{"hidden_act": "tanh_gelu", "norm_place": "pre", "attn_scale": 0.177, "tie_word_embeddings": false, "init_std_up": 0.0361, "optimizer": "cautious_adamw", "learning_rate": 0.00226, "max_grad_norm": 1.0, "doc_mask": true, "dataset": "wikipedia_en"}
MLP neurons of a small language model. Each row is named by its layer, matrix (up: input weights; down: output weights) and neuron, and shows model dimensions 32-95. Each number is 200 + 20 x the weight over its row's rms, rounded and kept within 0 to 999.
After each neuron's rows, "fires after" lists the tokens most often just before its 100 highest values on Wikipedia text that the model never trained on; "fires on" lists the tokens most often at its 100 highest values on Wikipedia text that the model never trained on.

L6.up94,180,194,169,200,227,203,204,219,230,170,196,204,235,209,208,171,210,192,207,201,223,252,185,201,174,190,244,215,201,194,225,193,207,155,172,220,200,181,224,216,212,168,166,189,194,165,226,194,183,186,196,217,154,201,213,200,190,209,223,218,200,231,230,202
L6.down94,249,190,222,178,201,223,178,197,222,201,181,176,199,180,218,195,219,190,175,184,236,220,200,189,194,165,207,149,170,239,183,203,173,184,182,198,198,208,210,159,175,191,182,199,189,177,201,186,199,221,202,204,196,183,196,213,225,175,194,197,184,195,204,192
fires after: ", ", ". ", "2", "0", "5", "4"
fires on: ", ", "Th", "where ", "F"

L13.up972,225,203,203,213,203,200,218,192,184,202,213,196,188,181,185,212,159,217,192,234,216,192,202,215,226,207,211,205,219,192,219,137,183,222,210,200,196,191,209,208,203,194,192,200,166,177,184,201,185,197,233,208,199,203,197,218,203,218,190,181,224,195,166,196
L13.down972,201,212,217,191,216,186,212,194,203,213,161,195,207,231,161,211,218,220,196,212,169,186,210,194,182,186,216,217,184,172,212,203,200,195,180,195,189,178,185,202,208,189,206,214,216,207,187,232,163,201,208,200,218,185,242,231,233,171,163,176,212,186,180,218
fires after: "\n\n", "\n", " ", "an"
fires on: "| ", "-", "- ", "===", "= ", "=="

L10.up646,238,176,220,229,190,207,209,192,156,181,235,170,207,158,200,214,211,188,222,199,218,161,235,173,192,192,184,183,207,202,168,193,174,218,200,185,202,216,235,178,213,177,187,207,194,234,220,179,204,196,208,236,192,198,212,188,206,183,178,193,215,269,199,199
L10.down646,146,208,184,210,214,218,224,133,206,218,203,204,203,223,210,201,171,175,209,196,179,251,186,214,162,196,211,222,210,189,192,191,198,215,203,196,225,186,187,213,188,208,221,217,184,161,180,165,183,235,204,200,224,218,166,187,178,206,216,221,181,169,242,199
fires after: "D", "d", "g", "h", "c", "dr"
fires on: "em", "av", "ol", "iv", "old ", "h "

L13.up894,167,189,189,207,175,169,185,169,195,207,178,202,222,195,207,232,222,238,212,207,197,190,237,206,245,225,183,217,167,197,199,185,215,248,205,176,204,184,205,217,219,210,177,160,195,177,193,155,207,170,179,194,217,213,200,204,209,166,189,177,169,217,186,235
L13.down894,225,201,224,180,190,218,202,227,177,188,188,205,221,208,231,164,216,201,227,202,217,210,200,185,165,211,205,167,210,217,185,197,207,188,185,190,250,222,210,186,185,161,220,216,206,226,202,186,212,198,210,208,228,194,201,206,210,231,209,186,194,206,221,166
fires after: "ad", "d", "est", "ed", "c", "op"
fires on: "em", "i", "ab", "a", "b", "en"

L13.up946,191,188,203,228,186,197,177,207,233,194,218,225,202,188,195,183,192,191,188,206,238,179,247,192,233,206,226,200,185,167,221,152,214,200,214,210,199,217,244,212,192,215,180,198,162,206,206,203,222,218,227,168,188,169,204,182,195,174,191,205,220,241,210,202
L13.down946,233,170,221,181,210,229,200,164,194,226,190,196,205,276,190,224,185,218,212,198,190,184,189,172,207,177,163,202,170,201,200,208,208,209,178,193,237,201,165,200,173,196,197,179,206,190,188,253,175,205,202,214,184,234,173,209,271,193,209,207,193,186,190,220
fires after: "b", "G", "g", "B", "d"
fires on: "l", "as", "r", "re", "g", "us"

L10.up187,183,224,211,207,212,235,222,196,184,236,211,206,197,170,194,252,190,207,165,198,229,241,235,189,197,184,184,181,212,191,174,178,185,202,213,234,237,195,191,221,185,197,187,211,197,165,208,193,180,168,210,185,188,209,181,208,209,187,208,221,196,185,215,192
L10.down187,210,162,190,200,232,200,227,185,203,202,188,174,219,202,187,165,202,210,229,202,185,188,176,235,178,199,167,212,197,192,162,208,195,194,181,193,183,195,227,211,212,183,205,231,209,214,229,213,209,199,222,218,202,224,208,171,191,191,204,199,225,193,184,187
fires after: "C", "V", "I", "i", "U"
fires on: "r", "al ", "for", "tic"

L10.up1012,206,188,217,234,215,244,231,201,200,204,223,206,211,190,201,205,209,202,191,226,204,203,201,184,209,201,224,207,219,215,245,200,181,168,189,231,194,185,212,204,162,217,201,179,209,179,229,223,152,191,190,221,186,213,176,195,204,214,197,219,207,174,226,191
L10.down1012,198,191,164,196,175,190,177,179,233,213,201,194,187,218,194,177,193,202,216,203,195,202,211,229,227,165,186,210,162,207,177,203,214,222,197,216,171,225,182,204,215,209,213,199,200,216,181,185,206,190,215,210,199,216,212,205,227,194,200,177,207,223,212,212
fires after: "0 ", "V", "C", "i"
fires on: "| ", "195", "E", "ot"

L3.up454,217,217,171,188,192,209,220,163,215,207,212,214,180,188,200,201,167,175,197,182,220,182,214,188,219,191,206,206,220,192,181,213,182,187,158,194,240,183,188,229,219,203,206,173,215,194,191,179,163,209,233,195,214,201,222,237,232,182,201,213,207,232,180,226
L3.down454,228,210,181,156,213,224,194,180,224,194,202,211,209,162,200,201,160,203,212,191,212,165,223,165,211,204,207,201,227,185,194,201,188,158,174,202,200,243,206,210,201,217,233,194,173,165,186,190,200,195,209,176,249,227,219,221,219,195,185,190,176,189,193,208
fires after: "=", "of ", "\n\n", "  ", "in ", "=="
fires on: "the ", "\n\n", "\n", "  ", "== ", "The "

L10.up1009,203,171,170,178,184,214,197,221,189,171,242,199,198,235,187,185,196,202,199,193,156,233,215,176,198,188,207,232,210,202,205,196,214,174,203,214,223,187,242,195,202,169,186,215,177,220,217,201,202,183,210,198,214,206,204,218,215,179,211,204,212,182,216,211
L10.down1009,178,189,213,190,211,206,193,148,185,229,193,223,198,166,219,190,211,204,226,195,247,175,188,179,198,188,188,197,194,185,217,186,227,212,176,201,219,180,222,206,197,206,193,179,209,201,215,218,210,198,208,220,240,244,230,202,237,182,201,195,203,200,213,207
fires after: "f", "wi", "w", "wh", "W", "e"
fires on: "t ", "th", "i", "ell", "Wh"

L13.up1444,229,189,199,196,177,241,195,245,203,174,193,248,227,207,197,189,196,188,232,213,219,187,187,176,176,248,232,194,217,215,203,199,193,193,162,229,219,219,211,180,188,211,209,194,197,177,195,210,202,182,211,174,216,200,202,199,207,182,207,210,197,202,182,210
L13.down1444,190,160,202,198,242,209,192,182,213,235,225,204,194,181,204,171,217,218,189,209,217,194,196,212,182,220,208,237,206,212,172,186,206,176,244,205,197,163,231,203,209,187,182,198,217,209,201,205,169,187,178,187,183,214,222,209,197,206,215,195,191,205,187,216
fires after: "H", "w", "h", "s", "Y", "b"
fires on: "ing", "inn", "in", "oo", "rit", "ear"

L3.up1480,191,206,186,223,201,197,204,178,244,218,200,211,207,167,202,194,211,217,230,195,205,195,208,195,202,238,217,234,223,163,179,157,213,194,158,204,217,184,220,232,221,216,170,202,207,168,214,164,172,193,219,177,171,199,194,229,204,191,221,223,195,211,199,218
L3.down1480,205,167,207,183,201,233,230,200,234,153,185,204,190,164,205,142,196,216,172,216,180,170,211,212,215,182,187,147,196,199,181,213,221,206,190,192,178,218,202,189,202,217,235,153,213,205,221,204,229,192,208,224,236,185,200,231,206,188,208,205,162,203,185,200
fires after: ".", "|", ")", "=="
fires on: "\n\n"

L13.up744,212,228,165,215,212,233,228,214,205,208,195,180,198,186,216,208,203,216,191,193,184,203,209,227,199,195,231,215,178,184,236,195,210,206,194,213,192,159,191,181,222,158,203,223,216,189,200,224,188,163,171,193,163,180,171,213,177,172,200,211,228,214,252,196
L13.down744,174,171,207,216,166,201,218,192,215,180,185,229,198,246,197,163,196,215,201,213,199,232,213,218,146,185,212,230,196,224,216,199,211,173,212,197,228,227,205,178,216,229,227,175,177,225,217,184,219,192,233,194,169,233,202,179,174,261,174,204,207,197,173,213
fires after: "n", "N", "c", "in", "C", "U"
fires on: "at", "th", "s", "st"

L10.up1247,248,207,202,203,222,207,188,224,210,171,207,197,192,169,154,186,188,196,222,226,202,183,209,213,189,212,202,210,250,202,211,197,232,204,229,211,191,201,244,231,189,180,208,188,193,219,197,239,200,173,202,221,181,177,195,192,190,221,178,178,187,213,220,221
L10.down1247,191,186,184,190,215,203,199,202,188,205,202,201,219,192,218,221,187,203,211,193,216,238,203,182,185,211,210,184,166,199,185,226,161,175,222,226,199,173,175,199,179,211,244,192,188,190,196,215,203,200,183,172,212,201,221,194,202,172,204,227,191,200,209,187
fires after: "B", "P", "p", "b", "g", "W"
fires on: "et", "is", "ish", "ased ", "ain"

L10.up277,248,186,194,214,203,225,248,207,209,198,205,192,192,212,197,206,192,183,184,225,204,217,210,205,222,183,188,220,190,196,221,219,190,179,204,230,234,157,236,210,175,171,192,220,156,229,215,189,189,197,208,234,197,199,183,207,228,215,215,224,197,185,228,188
L10.down277,212,226,216,185,193,171,178,209,184,205,190,221,216,199,220,187,155,234,220,162,216,183,242,231,223,193,198,201,187,221,198,164,197,215,198,159,162,168,180,191,223,207,227,190,191,172,214,222,196,224,208,162,198,221,233,179,186,214,204,209,215,207,194,191
fires after: "S", "o", "R", "1", "e", "f"
fires on: "ch", "–", "u", "t ", "tr", "pl"

L6.up30,221,194,172,223,191,208,182,212,227,199,238,203,194,202,206,178,222,232,216,200,173,176,234,172,196,228,197,195,196,208,225,160,221,234,148,217,193,176,203,234,220,212,184,160,198,172,202,159,184,217,208,195,179,204,190,220,208,198,224,198,192,202,202,186
L6.down30,201,204,158,209,186,230,258,189,207,215,195,166,185,177,219,229,219,195,224,202,210,197,202,190,234,203,187,210,213,222,200,176,204,196,215,208,187,205,247,173,199,167,226,209,159,167,203,195,201,200,193,232,188,178,189,191,230,235,182,207,188,185,182,227
fires after: ".", "\n\n"
fires on: "\n\n", "==", "== ", "= ", "|"

L10.up1101,193,184,163,195,194,196,200,219,244,184,217,211,210,191,182,206,190,203,235,224,187,186,214,205,181,242,213,182,198,194,205,198,215,189,188,175,249,201,186,230,203,192,232,214,197,215,201,197,198,180,201,227,211,183,209,185,192,170,192,215,195,193,242,169
L10.down1101,240,186,187,208,213,220,184,194,161,213,223,188,187,204,215,177,178,229,186,164,234,235,200,199,164,148,185,200,180,206,178,182,188,210,209,210,217,177,171,204,183,168,230,181,235,198,200,200,208,200,159,198,197,215,164,220,193,203,210,183,195,178,200,218
fires after: ":", "o", "aw", "res", "po"
fires on: "in", "0", "ul", "ard", "am "

L6.up842,197,189,205,216,219,223,216,215,145,164,193,213,188,179,197,215,210,224,200,213,213,200,211,199,172,188,199,207,207,209,210,179,266,189,205,226,210,224,205,219,206,184,200,177,213,165,242,207,204,210,186,218,204,204,208,191,208,214,226,208,207,234,198,193
L6.down842,205,208,181,190,186,207,204,176,243,248,204,194,171,230,209,210,185,219,202,168,190,181,213,187,235,258,221,208,188,176,173,168,163,214,192,181,197,187,217,228,205,186,213,222,186,253,173,185,191,183,207,177,206,203,196,210,193,182,195,177,193,212,198,212
fires after: ". ", "| ", "In ", "\n\n", "C", "the "
fires on: "The ", "the ", "ent", "S", "-"

L3.up699,215,201,211,220,188,198,230,172,232,195,221,182,190,225,200,231,218,166,213,182,214,193,211,194,169,208,181,173,228,196,202,231,193,185,197,180,214,197,220,191,198,196,205,205,192,224,165,179,220,198,208,202,187,176,225,186,170,180,211,166,188,185,181,199
L3.down699,167,192,193,184,197,202,169,220,172,213,184,220,198,177,204,171,172,229,201,214,186,222,195,220,231,197,236,230,163,187,200,167,208,202,188,218,186,199,178,218,192,213,190,192,201,178,221,217,186,207,194,204,210,225,175,226,228,218,191,236,214,211,220,197
fires after: "\n\n", "-", "his "
fires on: "== ", "ef", "time ", "to"

L3.up1185,224,223,196,182,180,209,220,177,199,195,199,208,181,166,193,236,159,170,185,210,191,191,241,221,199,176,232,189,189,194,226,159,216,196,178,183,183,213,209,193,240,209,203,244,213,193,196,182,198,182,213,170,219,211,228,198,178,190,195,201,203,218,198,198
L3.down1185,201,239,193,189,209,173,198,215,235,239,181,200,195,176,191,208,174,179,163,185,212,212,228,256,187,175,202,163,214,201,227,167,183,175,230,221,220,224,174,204,201,214,199,205,209,224,206,216,199,197,217,213,205,203,233,197,196,187,205,207,183,171,210,190
fires after: "\n\n", "ing "
fires on: "==", "== ", "| ", "(", "|"

L10.up1424,224,183,218,227,181,223,208,197,233,221,205,201,208,189,202,213,190,182,190,199,243,181,215,195,186,210,234,233,201,213,224,155,185,190,206,186,187,206,215,187,217,185,154,200,174,192,207,219,185,144,192,207,202,243,199,188,193,220,200,185,201,233,220,180
L10.down1424,222,211,167,198,225,181,188,201,253,211,188,239,235,191,199,185,181,184,227,229,182,242,175,221,210,181,188,179,213,163,202,204,194,217,182,176,209,204,181,187,181,228,220,208,207,181,197,186,191,227,220,208,158,202,196,210,206,202,202,195,228,194,160,223
fires after: "g", "e", "c", "li"
fires on: "iv", "are", "em", ") ", "f", "m"

L13.up1480,245,193,184,198,232,248,182,222,194,184,220,210,195,205,222,226,215,235,192,214,224,191,165,205,197,220,193,189,205,188,188,186,228,190,193,158,200,175,218,214,192,197,229,193,198,172,230,215,219,215,196,245,211,182,186,193,183,254,227,216,204,194,220,189
L13.down1480,214,232,181,181,167,164,172,221,196,221,212,187,205,199,209,212,204,238,190,204,168,230,224,212,167,191,188,196,204,185,219,167,193,214,213,247,207,199,169,205,209,197,192,220,185,187,213,196,219,142,219,212,182,184,201,176,200,160,172,180,165,197,180,194
fires after: "tr", "m", "M", "ers", "sup", "| "
fires on: "on", "ain", "er", "ed ", "ing "

L6.up21,201,255,194,201,206,188,218,202,219,192,230,183,172,157,163,184,215,149,193,225,168,215,207,209,194,172,213,173,219,175,224,183,205,175,184,214,200,217,247,214,211,184,218,181,213,189,221,220,195,182,209,191,219,190,154,197,200,215,190,226,214,202,197,214
L6.down21,170,215,223,237,195,196,176,184,175,184,162,192,183,214,201,194,220,247,193,211,235,225,221,217,210,233,183,173,219,190,169,192,206,203,216,240,184,201,202,186,201,223,201,176,211,203,158,223,222,216,200,226,161,194,175,197,186,195,205,178,207,220,237,147
fires after: "S", "L", "J", "D", "R", "H"
fires on: "im", ". ", "ig", "ord", "por"

L10.up1048,229,199,204,211,214,205,221,184,235,173,202,176,191,185,179,195,195,203,205,200,209,218,200,198,186,200,202,205,214,175,200,205,206,221,212,171,216,211,255,210,228,212,219,173,207,206,236,218,210,211,194,192,172,220,190,206,185,203,184,188,217,221,206,174
L10.down1048,183,187,201,219,215,205,188,184,185,220,191,219,220,235,233,206,207,220,197,182,170,184,202,190,225,198,214,201,193,217,199,209,213,187,210,190,174,163,154,183,184,209,201,213,218,203,182,230,177,240,190,218,206,165,221,207,215,192,202,209,187,190,212,244
fires after: "T", "B", "G", "P", "b", "p"
fires on: "a", "y", "h", "us"

L13.up1164,207,152,195,225,193,220,175,171,200,200,172,204,223,221,203,187,187,230,193,201,211,188,202,223,199,250,196,223,207,183,213,167,197,198,191,212,228,187,189,203,220,176,234,212,184,205,199,208,180,147,205,190,226,186,176,237,240,194,225,210,179,231,214,174
L13.down1164,180,168,217,219,189,170,208,215,204,219,197,197,200,177,185,237,210,186,230,182,215,202,240,173,215,182,207,215,203,213,180,191,220,217,211,203,181,186,218,231,213,196,226,166,201,209,210,229,201,219,170,187,186,213,195,200,203,226,158,186,197,200,213,202
fires after: "si", "Au", "um", "u", "i", "ti"
fires on: "st", "m", "tr", "fic", "bl"

L10.up1144,219,204,154,196,180,217,211,241,179,210,193,240,234,198,199,200,199,199,227,205,189,211,211,194,203,192,210,200,188,204,194,193,203,176,197,188,159,220,240,233,209,169,213,191,179,203,255,185,195,156,235,175,211,209,221,188,196,191,180,219,226,197,161,171
L10.down1144,202,171,203,212,229,205,184,217,214,194,205,140,185,185,179,188,218,199,203,186,207,196,201,201,168,187,173,214,241,192,164,230,199,180,188,229,219,199,217,217,200,182,181,208,202,187,200,195,204,195,220,182,190,198,180,217,210,196,187,204,205,199,224,240
fires after: "w", "ch", "H", "Ch", "b"
fires on: "om", "inn", "em", "if", "ang"

L3.up326,212,239,198,203,199,176,190,187,208,208,145,194,179,210,213,213,217,198,181,219,175,184,174,196,238,236,193,185,194,206,192,250,150,184,199,164,177,207,139,207,210,189,198,239,216,154,201,198,193,174,202,192,203,187,207,208,207,219,197,221,181,229,228,232
L3.down326,199,166,190,197,209,220,213,208,177,207,251,194,225,187,190,195,189,196,213,175,215,229,219,207,174,158,186,218,199,193,208,163,244,215,201,235,213,170,260,190,192,204,188,161,188,263,196,203,198,222,200,202,211,205,200,187,199,189,204,158,212,160,172,173
fires after: "et", "R", "av", "B", "D", "M"
fires on: "ail", "F ", "ond", "), ", "("

L10.up846,199,205,182,177,184,212,206,238,218,153,216,205,176,186,201,200,211,174,216,206,184,210,201,206,225,192,190,204,233,217,210,223,178,191,212,209,225,174,226,226,211,194,200,183,191,175,217,223,212,186,238,189,189,199,175,215,201,241,175,202,201,207,211,203
L10.down846,212,199,205,197,178,219,183,177,202,197,204,221,187,176,179,214,194,219,166,179,239,196,200,184,189,168,204,202,225,192,225,201,237,189,167,185,198,217,199,166,239,242,187,196,199,203,210,190,170,167,225,205,193,206,224,203,198,174,181,176,192,219,228,205
fires after: "w", ", ", "W", "s", ". ", "S"
fires on: "wh", "i", "ti", "Wh"

L6.up1076,227,189,177,184,239,220,225,192,183,201,173,193,288,196,199,187,212,197,197,196,187,204,196,184,195,185,211,234,201,204,181,200,227,184,183,234,194,159,242,203,243,177,191,205,202,161,280,214,201,198,225,209,194,208,194,209,195,184,217,178,210,201,228,190
L6.down1076,175,202,181,183,188,213,190,163,187,214,210,203,201,203,211,216,210,195,236,206,226,240,200,198,214,200,206,172,200,180,242,227,181,174,177,183,196,232,178,172,202,195,218,209,193,203,186,231,205,213,154,211,224,190,210,186,222,185,209,265,192,179,187,213
fires after: "0", "4", "2", "5", "6", "8"
fires on: ", ", "as "

L13.up690,184,203,206,227,155,195,203,158,209,180,185,190,203,179,200,240,202,188,196,175,177,217,242,179,221,209,194,164,224,192,168,198,213,196,198,205,191,194,187,247,199,240,150,220,199,213,220,178,213,208,200,199,191,200,134,196,211,169,193,236,207,228,217,204
L13.down690,218,196,185,192,245,202,196,231,211,174,249,206,202,197,194,232,206,186,219,215,185,195,194,188,180,189,203,198,202,188,193,201,202,181,220,158,205,206,197,193,222,207,205,201,179,170,189,203,177,183,232,192,160,235,181,221,190,218,182,203,200,224,179,213
fires after: "A", "f", "F", "n", "l", "M"
fires on: "or", "ul", "g", "ell", "l", "ud"

L6.up1215,193,242,162,191,163,215,199,188,201,182,228,211,170,199,193,191,226,187,194,234,181,193,225,211,238,176,226,205,205,190,198,151,193,217,212,219,205,245,257,208,210,197,201,199,201,156,202,223,163,197,218,143,197,181,156,187,198,221,170,209,210,218,199,222
L6.down1215,220,211,209,185,188,212,200,155,194,204,223,173,168,209,189,206,195,197,175,203,197,162,194,230,196,205,185,213,231,206,168,186,243,244,225,262,188,243,190,226,182,208,206,238,210,217,174,206,187,179,179,203,195,208,155,167,211,191,210,176,201,229,201,214
fires after: "D", "S", "R", "J", "W", "C"
fires on: ". ", ".", "ev"

L6.up628,216,216,183,219,199,197,224,179,213,190,239,188,197,190,183,205,231,218,223,195,216,186,204,201,198,196,205,210,175,195,191,175,196,216,177,225,233,215,243,223,242,208,181,207,214,139,221,176,202,195,206,205,188,227,205,215,226,212,223,207,217,242,201,206
L6.down628,217,222,188,208,194,183,199,199,189,205,183,186,215,204,190,227,186,185,164,208,184,166,168,219,228,182,194,230,205,208,221,212,184,204,211,165,222,181,198,172,230,175,209,243,225,168,211,237,200,196,187,210,216,209,207,208,208,210,193,198,198,183,192,194
fires after: "==", ".", "==="
fires on: "\n", "\n\n"

L3.up710,234,198,202,211,215,182,209,175,219,202,212,203,213,172,215,209,197,190,206,139,225,176,192,199,220,207,197,231,189,208,168,237,203,225,191,200,220,178,217,224,215,240,189,151,212,182,236,161,188,203,213,204,173,200,214,238,193,210,193,210,198,216,196,216
L3.down710,198,213,201,186,193,216,183,195,214,189,186,175,196,203,211,178,172,195,207,210,219,158,202,197,204,184,207,159,179,196,199,193,216,197,207,224,181,222,208,189,189,246,224,200,203,153,176,229,212,185,215,151,231,220,210,216,224,164,217,176,197,169,214,230
fires after: "==", "  ", "in ", "on ", "In ", "$"
fires on: "\n", " ", "  ", "August ", "July ", "October "

L13.up1295,186,209,184,185,155,221,213,219,226,179,175,182,193,142,214,213,202,230,231,190,189,206,248,155,222,210,206,207,190,224,184,205,221,173,189,189,215,181,219,222,198,190,214,223,196,195,193,196,199,163,189,158,186,217,183,208,214,207,201,220,186,195,222,181
L13.down1295,208,199,214,222,165,179,210,226,179,195,255,211,225,216,188,208,169,207,208,224,197,214,200,186,214,201,200,199,205,198,208,211,164,175,183,186,195,209,171,179,224,195,211,165,202,206,190,209,225,196,206,208,210,199,191,234,235,182,213,191,223,208,173,161
fires after: "| ", "F", "or", "N", "G"
fires on: "R", "ig", "B", "Ch", "D", "a"

L10.up794,160,222,179,196,163,184,208,207,211,184,191,221,200,202,172,186,192,193,168,209,182,179,201,179,187,228,222,190,238,200,209,191,242,175,220,218,204,210,184,195,193,206,202,171,179,216,205,234,203,184,184,202,203,216,213,221,230,206,217,177,200,206,217,207
L10.down794,197,192,218,228,211,213,224,182,206,207,189,179,217,177,214,190,212,211,159,215,207,221,221,237,177,193,197,228,195,220,197,201,204,221,189,238,192,192,227,177,180,224,223,197,176,180,176,231,209,193,216,204,197,190,238,179,176,172,196,174,196,197,182,190
fires after: "N", "F", "e", "O"
fires on: "ir", "o", "'", "e", ".", "ther"

L13.up1265,190,179,205,197,185,220,203,163,205,184,221,228,179,216,176,209,136,166,214,205,220,198,167,194,172,221,189,193,214,173,212,205,212,200,198,204,231,170,230,202,219,188,230,148,191,206,190,183,189,214,219,212,172,189,189,194,181,190,192,203,216,238,206,192
L13.down1265,218,210,203,194,186,189,184,190,204,193,191,224,233,229,207,171,193,204,222,191,211,188,237,193,189,189,209,227,172,175,169,201,187,214,193,187,197,169,198,181,194,223,176,223,211,214,221,215,184,195,231,193,206,192,205,233,211,186,227,185,203,201,195,213
fires after: "w", "st", "St", "W"
fires on: "rit", "and", "ud", "r", "aw", "ro"

L10.up1480,210,186,167,213,226,181,214,202,189,230,222,215,244,194,189,190,198,197,196,226,181,177,228,216,212,204,218,204,207,171,205,180,205,234,182,186,252,204,218,209,214,190,221,211,187,208,209,159,204,187,208,185,171,177,170,197,201,208,189,224,204,206,189,183
L10.down1480,213,176,199,184,154,213,192,208,217,214,181,205,189,222,210,196,192,246,200,198,232,206,221,190,201,195,198,173,229,196,211,194,213,189,225,170,193,199,173,212,225,220,162,199,196,228,213,193,185,210,198,213,209,192,213,180,212,180,201,218,197,197,207,217
fires after: "j", "st", "J", "gr", "pr", "om"
fires on: "o", "ud", "ad", "om", "m"

L10.up820,203,165,215,221,196,179,199,171,227,201,192,191,238,189,211,198,217,233,154,195,218,186,205,208,195,239,226,225,155,188,198,215,206,208,192,160,219,187,202,235,205,204,176,191,203,203,187,162,203,212,225,208,212,191,175,236,214,164,215,236,221,180,226,184
L10.down820,216,204,201,241,195,216,208,219,210,227,240,174,185,230,194,199,174,192,201,173,219,201,190,194,216,148,204,157,176,208,199,188,210,157,192,161,209,210,197,189,231,176,192,212,212,197,176,198,202,217,221,189,198,217,220,244,171,199,241,147,194,244,226,216
fires after: ",", "it", "ab", "i", "att", "u"
fires on: "em", "o", "str", "ri", "inn"

L10.up333,181,193,179,177,169,202,195,203,217,189,199,226,192,193,197,198,181,201,215,222,176,183,188,172,211,207,203,211,217,223,248,184,210,219,189,177,242,146,188,203,215,210,222,192,215,204,208,201,207,193,245,186,209,224,192,174,188,216,205,230,208,201,191,215
L10.down333,195,202,216,231,199,200,193,200,219,191,203,193,206,249,179,174,235,201,204,194,213,236,229,219,177,180,162,208,203,207,192,171,199,167,162,203,175,232,176,165,204,188,197,237,184,202,197,193,205,200,143,243,191,191,197,216,220,180,224,191,193,195,199,228
fires after: "k", "w", "po", "le", "o"
fires on: "ard", "m", "x", "in", "al", "er"

L10.up853,223,183,169,197,191,204,188,222,252,198,243,179,210,197,220,208,207,212,222,195,217,233,217,152,192,183,227,184,206,227,161,206,207,221,181,179,214,229,180,217,196,187,180,213,206,228,208,191,196,197,186,153,164,189,206,206,180,186,199,206,210,212,192,216
L10.down853,158,219,212,183,225,189,234,166,145,192,167,203,196,202,192,183,227,217,192,199,218,161,194,198,226,223,189,200,199,193,214,222,201,193,218,222,176,216,229,173,199,189,205,225,192,174,176,216,220,201,216,256,237,213,190,178,182,195,206,196,206,170,185,168
fires after: "app", ":", "d", "es", "re"
fires on: "ear", "2", "0", "1", "3"

L13.up1416,214,175,223,228,199,214,218,199,186,206,217,228,193,207,217,213,224,185,220,197,201,198,213,168,216,208,191,185,178,166,199,175,230,182,187,218,205,192,223,183,170,210,209,206,148,162,180,195,177,211,194,200,198,175,225,197,221,178,205,192,194,189,189,219
L13.down1416,214,212,208,184,183,193,200,200,203,195,199,193,192,247,211,205,192,179,202,191,163,198,179,167,206,191,201,215,215,197,171,216,201,197,178,207,250,202,209,178,170,194,172,170,205,216,204,201,188,198,174,167,162,219,183,218,212,250,230,245,218,218,193,180
fires after: "D", "M", "d", "an", "e"
fires on: "i", "on", "per", "rec"